config.toml
n_layer = 15
activation = "swiglu"
norm_place = "pre"
rope_fraction = 1.0
attn_scale = 0.125
tie_embeddings = false
optimizer = "muon_variant"
lr_mult_o = 2.0
decay_shape = "linear"
MLP neurons of a small language model. Each row is named by its layer, matrix (gate and up: input weights) and neuron, and shows model dimensions 181-276. Each number is 50 + 10 x the weight over its row's rms, rounded and kept within 0 to 99. A neuron's up and down rows have the sign that makes its largest values positive.
A block is one neuron, or neurons of one layer that tend to fire together. After each block is what it responds to, as a language model described it from the Wikipedia text at the highest values.

L2.gate14:56 67 40 57 41 57 42 46 60 52 74 41 53 53 56 53 61 62 56 55 59 56 37 60 54 64 41 43 59 56 66 56 52 46 60 36 37 54 70 38 73 55 58 68 45 43 52 50 52 39 49 54 57 31 59 39 44 46 52 36 58 55 46 41 45 59 36 42 63 48 45 35 42 50 51 46 27 55 57 56 40 44 53 28 54 43 81 47 39 75 44 53 49 47 41 56
L2.up14:40 55 39 61 50 51 56 60 61 42 42 54 43 46 53 39 55 59 45 65 62 62 56 62 49 57 34 38 46 44 56 49 53 37 58 44 52 48 55 45 42 61 45 57 40 34 51 49 49 55 37 73 46 39 72 55 46 49 37 56 71 50 59 53 48 49 43 80 39 45 41 48 40 53 52 51 48 39 48 38 48 57 52 58 59 44 60 34 47 53 30 41 46 60 45 63
L2.gate88:40 74 56 38 45 54 35 52 37 40 62 61 60 41 40 55 54 53 45 39 42 66 50 53 63 56 63 48 55 48 47 49 43 59 69 63 57 45 52 46 55 48 63 58 60 57 37 31 46 54 46 50 45 50 38 37 69 52 57 36 43 59 54 49 38 46 34 61 54 68 56 56 60 49 68 49 50 63 48 40 72 61 42 63 59 55 31 59 26 45 53 55 35 44 49 56
L2.up88:51 48 38 31 43 52 34 58 43 30 49 46 48 44 46 51 67 56 36 38 46 57 55 72 50 48 55 55 54 42 34 46 31 51 57 58 56 55 51 53 67 43 52 61 45 47 46 50 31 50 43 52 47 43 36 36 63 50 58 59 56 47 57 55 14 52 35 58 54 63 57 68 64 39 53 42 57 60 49 47 65 52 21 47 43 46 49 63 49 40 52 38 20 40 54 51
L2.gate177:45 47 58 57 57 51 44 36 31 55 34 42 56 46 42 37 47 37 45 42 36 59 39 50 50 41 46 42 47 40 57 67 54 50 38 52 59 56 39 42 60 48 59 48 54 48 49 36 47 52 62 54 49 65 33 47 39 55 47 27 43 47 38 47 60 38 39 55 62 46 62 69 61 39 69 39 62 51 68 55 36 63 58 63 55 51 55 48 48 46 46 52 38 41 43 40
L2.up177:60 27 64 35 58 55 39 46 28 47 38 47 53 50 51 59 60 47 46 46 26 45 44 52 63 47 49 58 56 38 49 44 40 62 48 24 49 59 64 40 46 52 41 53 50 36 62 47 28 37 43 38 57 71 53 47 27 49 57 51 46 39 39 48 39 41 52 30 60 51 49 62 49 43 51 34 58 81 49 48 51 37 34 54 43 49 40 67 48 30 40 61 41 35 48 50
L2.gate392:63 63 37 53 46 45 62 54 60 45 46 61 41 69 61 49 51 57 36 70 55 44 59 48 49 49 60 37 57 54 39 39 59 52 32 38 45 45 50 42 62 48 41 49 32 45 69 65 36 42 65 44 27 23 35 55 52 57 59 50 34 60 55 48 50 44 53 57 32 33 46 61 39 47 33 64 53 55 29 44 57 52 59 62 62 53 61 49 33 54 62 52 33 52 68 34
L2.up392:53 52 35 38 62 38 48 67 59 53 50 43 27 48 48 36 33 60 48 47 64 55 36 48 38 50 49 50 53 57 58 38 37 50 44 45 45 69 37 28 61 45 42 49 28 46 47 47 37 47 49 38 29 43 44 44 56 65 58 45 39 62 75 43 46 40 43 44 43 38 55 57 49 59 26 62 54 42 41 67 59 45 34 63 51 45 66 47 44 55 49 31 45 69 58 30
L2.gate454:59 55 57 50 35 56 42 34 58 47 48 59 51 48 51 63 43 66 40 31 46 41 54 41 50 45 45 39 33 45 54 38 36 68 59 47 55 46 63 40 39 57 44 55 48 67 62 61 53 64 62 46 59 58 43 43 64 58 51 53 48 42 44 54 57 46 23 47 67 52 65 51 52 46 52 49 49 27 36 36 22 32 53 60 47 44 76 69 51 34 29 53 41 48 47 38
L2.up454:50 41 37 43 42 44 51 62 47 53 54 69 43 51 57 56 52 37 54 48 40 32 47 51 37 58 35 33 44 46 65 37 39 46 42 35 32 51 54 35 49 47 70 61 60 59 41 63 51 59 69 33 65 42 49 50 58 64 50 55 59 66 50 68 57 46 34 45 53 46 65 50 54 59 51 53 42 43 46 43 49 31 48 56 49 29 54 51 42 35 32 57 49 46 41 49
L2.gate514:59 61 52 54 36 39 39 50 31 46 50 63 62 39 48 39 72 37 54 30 42 49 49 54 73 54 41 37 27 38 57 58 49 62 54 51 50 56 51 49 46 40 57 59 61 58 56 44 45 47 55 35 47 46 41 43 60 50 52 38 46 41 68 53 44 38 26 51 74 49 58 66 42 37 69 55 53 66 45 63 64 58 37 61 58 42 33 61 50 44 26 57 48 48 42 48
L2.up514:42 50 40 52 40 40 37 66 34 55 23 56 45 32 33 30 66 43 43 34 45 56 46 64 57 62 35 49 42 25 50 60 43 66 58 29 52 48 63 56 42 48 53 53 56 40 67 52 48 60 47 49 49 51 47 66 57 40 43 48 59 45 65 50 35 39 29 53 57 43 57 67 54 48 54 51 47 54 37 60 57 47 32 47 48 50 29 54 49 35 23 55 29 44 37 33
L2.gate517:44 30 47 46 53 21 46 60 51 45 58 57 55 49 51 53 39 54 46 36 55 56 60 44 50 39 35 43 47 39 45 30 55 56 64 34 63 50 57 38 40 45 52 39 65 47 40 51 63 30 57 33 48 38 52 51 41 42 48 49 42 27 72 43 37 48 48 54 56 70 57 52 42 60 56 50 56 56 38 35 50 61 70 38 55 50 48 57 44 53 42 57 58 61 44 41
L2.up517:53 44 54 62 47 55 53 59 54 32 33 67 29 54 41 45 43 53 49 45 48 49 65 39 61 58 63 47 52 40 59 51 41 55 59 47 51 59 64 58 31 46 46 61 60 47 28 39 53 51 51 47 53 59 43 52 47 47 53 63 67 58 63 61 34 38 47 53 55 50 62 60 53 50 37 58 51 44 46 51 45 51 56 41 44 49 45 56 52 56 35 52 56 36 58 45
L2.gate550:47 54 52 38 42 45 57 50 38 39 53 53 74 33 36 45 51 49 64 51 40 43 50 46 54 49 42 57 48 64 38 45 50 51 43 51 49 39 49 50 36 51 44 51 60 48 66 59 57 58 43 72 61 43 52 33 35 52 47 52 47 50 41 55 42 46 49 53 62 53 55 48 37 42 57 38 40 51 60 59 50 62 36 72 52 46 46 46 43 23 65 55 36 38 44 39
L2.up550:48 45 44 58 46 40 49 51 42 56 49 56 58 49 55 48 67 62 49 46 55 65 48 55 49 48 57 47 59 57 56 62 45 63 47 60 45 52 47 36 40 43 40 42 39 53 54 50 48 60 45 50 47 41 55 35 61 50 32 53 44 42 51 56 64 39 49 56 52 39 46 64 63 46 55 56 49 61 43 50 43 39 47 48 62 43 49 54 42 43 44 61 39 52 50 52
Description: Currency sign before amounts

L2.gate3:69 33 61 48 47 52 72 54 40 64 52 46 52 54 50 57 47 58 52 54 50 50 57 53 56 50 44 30 57 34 39 49 65 47 35 36 27 36 47 51 46 58 57 55 44 67 65 66 56 62 53 39 62 46 58 59 49 51 53 58 68 51 37 61 36 56 51 57 56 59 46 36 45 75 38 40 50 36 44 35 35 73 45 50 55 55 46 36 45 41 37 51 45 58 58 41
L2.up3:57 49 65 54 52 59 52 35 51 50 58 43 58 69 53 38 52 60 58 35 38 37 50 51 45 58 57 41 51 57 45 54 47 51 43 41 38 57 62 43 54 65 37 59 49 58 40 55 55 56 56 54 49 39 53 58 59 47 55 55 52 55 60 59 38 51 53 56 54 55 40 32 47 51 38 62 39 54 35 40 44 58 53 52 42 54 66 49 66 48 58 60 54 50 52 62
L2.gate131:71 59 57 42 40 54 52 55 55 70 43 45 60 55 53 52 59 34 31 48 60 51 65 28 54 63 52 49 41 42 44 51 72 44 26 59 61 49 49 56 57 47 30 57 30 65 52 33 58 55 53 52 50 57 53 50 47 38 45 54 67 54 49 56 42 49 56 64 44 53 53 34 32 55 56 30 55 33 46 47 57 58 64 65 40 53 32 43 45 48 54 55 46 57 33 45
L2.up131:34 30 59 45 51 44 33 65 52 58 65 65 62 51 44 38 29 39 10 57 58 54 49 38 36 46 59 44 49 27 45 36 52 53 56 32 44 46 51 55 62 51 45 40 33 60 71 46 67 61 60 41 34 46 57 44 46 50 51 45 51 49 30 46 31 50 45 35 62 62 48 50 57 44 47 39 53 65 45 39 62 51 48 51 61 35 37 43 56 61 44 55 39 63 53 52
L2.gate136:53 57 55 52 35 57 57 58 46 61 33 51 65 63 58 60 42 51 43 57 71 46 42 34 70 54 59 56 34 51 42 59 54 65 54 71 54 53 50 34 69 42 48 61 54 50 36 54 59 49 65 43 58 34 67 61 43 27 56 48 76 50 50 70 43 39 53 56 35 49 49 48 49 55 50 43 47 55 57 70 35 57 60 54 52 43 33 46 41 50 53 55 65 47 56 56
L2.up136:40 53 61 58 24 43 41 41 42 50 56 54 66 55 62 46 52 44 56 34 71 50 57 34 64 42 60 46 44 43 46 54 46 56 50 61 26 40 56 36 47 53 50 50 44 58 54 50 41 63 63 53 45 51 62 53 44 51 52 52 49 47 51 61 66 49 34 63 58 36 60 33 43 56 57 40 50 55 53 60 50 64 54 51 49 43 46 59 59 55 55 46 44 39 53 38
L2.gate376:48 28 60 45 50 58 50 65 39 41 62 51 44 57 43 52 58 37 51 62 56 50 61 47 55 52 59 51 46 48 35 48 39 43 42 59 45 53 57 57 51 61 49 43 40 62 47 46 57 48 58 51 62 44 29 59 49 40 57 45 48 49 55 59 46 46 32 67 51 42 58 48 48 57 50 64 30 37 51 38 54 53 79 74 52 52 35 48 54 48 42 40 47 68 45 45
L2.up376:57 54 74 36 58 61 37 41 43 43 59 31 56 42 48 40 53 49 55 53 60 39 47 48 45 53 41 47 45 54 44 41 56 50 55 48 41 50 58 48 42 32 44 48 33 58 63 55 57 64 43 46 58 37 64 53 33 59 46 65 51 53 51 45 22 29 31 53 48 53 45 53 65 51 53 49 30 49 40 50 66 53 51 64 47 48 52 40 51 36 44 42 59 50 57 47
L2.gate667:43 49 55 39 35 76 45 46 54 65 55 60 54 60 56 66 58 35 37 41 66 41 51 53 46 56 45 46 37 38 47 58 41 52 56 45 44 30 49 47 35 66 52 61 50 54 47 44 69 57 52 48 41 47 49 75 40 53 76 70 53 45 68 65 49 54 64 35 61 49 52 52 60 60 50 53 39 52 49 36 48 64 75 68 44 43 48 40 67 34 45 48 43 69 51 55
L2.up667:59 53 59 36 43 54 57 40 42 56 44 49 54 58 49 70 58 37 58 55 60 36 53 53 40 61 49 55 38 50 47 51 63 50 46 44 42 49 43 47 46 53 66 69 28 51 50 44 53 69 44 39 50 42 56 73 39 51 63 74 64 59 77 72 39 44 64 31 39 38 49 51 44 58 31 38 49 48 44 37 45 48 53 50 49 42 57 39 47 27 48 52 49 61 41 57
L2.gate688:51 39 52 48 47 63 48 34 63 48 61 48 51 52 56 31 59 45 35 40 48 44 62 31 43 58 51 37 41 53 40 43 51 51 50 38 38 53 34 60 49 44 46 60 49 49 67 62 49 59 42 58 55 59 42 50 63 42 57 59 51 40 53 60 35 62 60 49 52 63 37 49 47 55 49 51 48 37 43 39 57 57 53 51 44 41 50 56 62 47 52 69 49 47 44 52
L2.up688:49 40 62 59 26 67 42 52 54 45 64 65 37 69 50 53 44 49 45 56 61 41 71 49 59 47 56 39 56 37 35 52 48 44 48 49 38 31 53 62 40 54 53 52 43 42 45 50 64 38 58 36 63 46 46 66 31 42 68 63 52 42 58 59 34 48 50 59 61 34 47 42 66 42 48 52 53 43 41 50 58 55 56 53 65 49 32 35 54 42 45 54 40 54 63 51
L2.gate750:44 37 52 46 47 61 43 52 54 46 66 73 54 65 43 60 29 60 34 49 47 52 59 43 46 50 56 45 47 31 26 39 36 49 63 52 59 51 41 52 58 53 43 52 58 46 47 45 74 49 53 45 60 57 39 58 38 43 65 61 65 44 62 42 38 60 51 50 56 43 48 54 49 48 41 74 34 46 61 52 39 39 87 56 69 46 29 56 67 55 42 53 37 53 48 51
L2.up750:54 28 53 47 54 65 64 59 68 44 62 58 44 38 47 61 46 73 31 50 49 53 62 34 48 50 47 33 62 43 22 49 55 46 48 50 35 52 39 58 64 43 45 67 57 63 64 37 65 60 50 70 47 64 50 56 35 43 49 45 56 44 59 45 54 62 44 50 46 66 60 49 34 62 38 59 49 36 58 40 39 38 73 53 56 52 52 56 59 55 37 39 50 29 48 37
L2.gate849:55 43 50 51 46 79 35 50 29 52 46 59 53 60 43 52 53 55 66 47 57 47 60 59 43 63 51 55 29 38 41 50 56 40 57 65 57 59 46 56 52 51 43 51 47 37 47 26 48 49 44 56 39 54 38 53 47 46 58 56 45 36 61 63 41 52 58 56 52 38 52 37 52 33 61 50 41 50 53 55 61 41 59 48 39 43 39 57 66 67 50 48 53 50 58 46
L2.up849:65 35 52 44 33 60 53 55 55 41 44 54 53 65 63 48 47 58 65 32 45 66 54 44 59 60 62 58 51 36 38 55 54 49 37 42 44 33 51 50 60 47 66 53 61 55 59 49 51 53 45 65 59 57 55 48 48 56 61 58 36 60 66 66 55 43 51 62 42 31 51 41 42 72 63 53 49 76 53 28 57 58 37 49 40 64 58 78 52 47 54 46 49 37 59 52
Description: Anaphoric definite nouns

L3.gate769:40 39 69 51 35 59 59 52 69 61 62 57 69 37 56 68 51 34 46 44 49 48 60 44 68 40 69 58 42 51 40 61 52 40 56 39 58 43 45 43 35 57 66 47 28 60 68 42 63 52 65 48 45 52 50 51 34 44 49 57 51 48 56 67 58 41 53 53 57 46 44 56 49 58 50 35 52 47 48 45 76 63 44 59 73 44 61 70 65 54 51 49 46 34 58 72
L3.up769:54 53 64 50 53 61 52 36 47 43 68 55 47 59 37 43 48 53 56 64 53 42 32 44 44 44 45 47 50 58 48 39 69 55 44 46 47 40 48 39 56 39 44 43 49 41 41 41 56 59 40 67 30 53 26 47 31 50 50 59 60 49 39 62 66 61 50 43 57 52 75 60 49 57 64 49 52 46 58 56 50 56 61 46 49 39 43 72 55 57 57 33 64 31 45 62
Description: Anaphoric subject nouns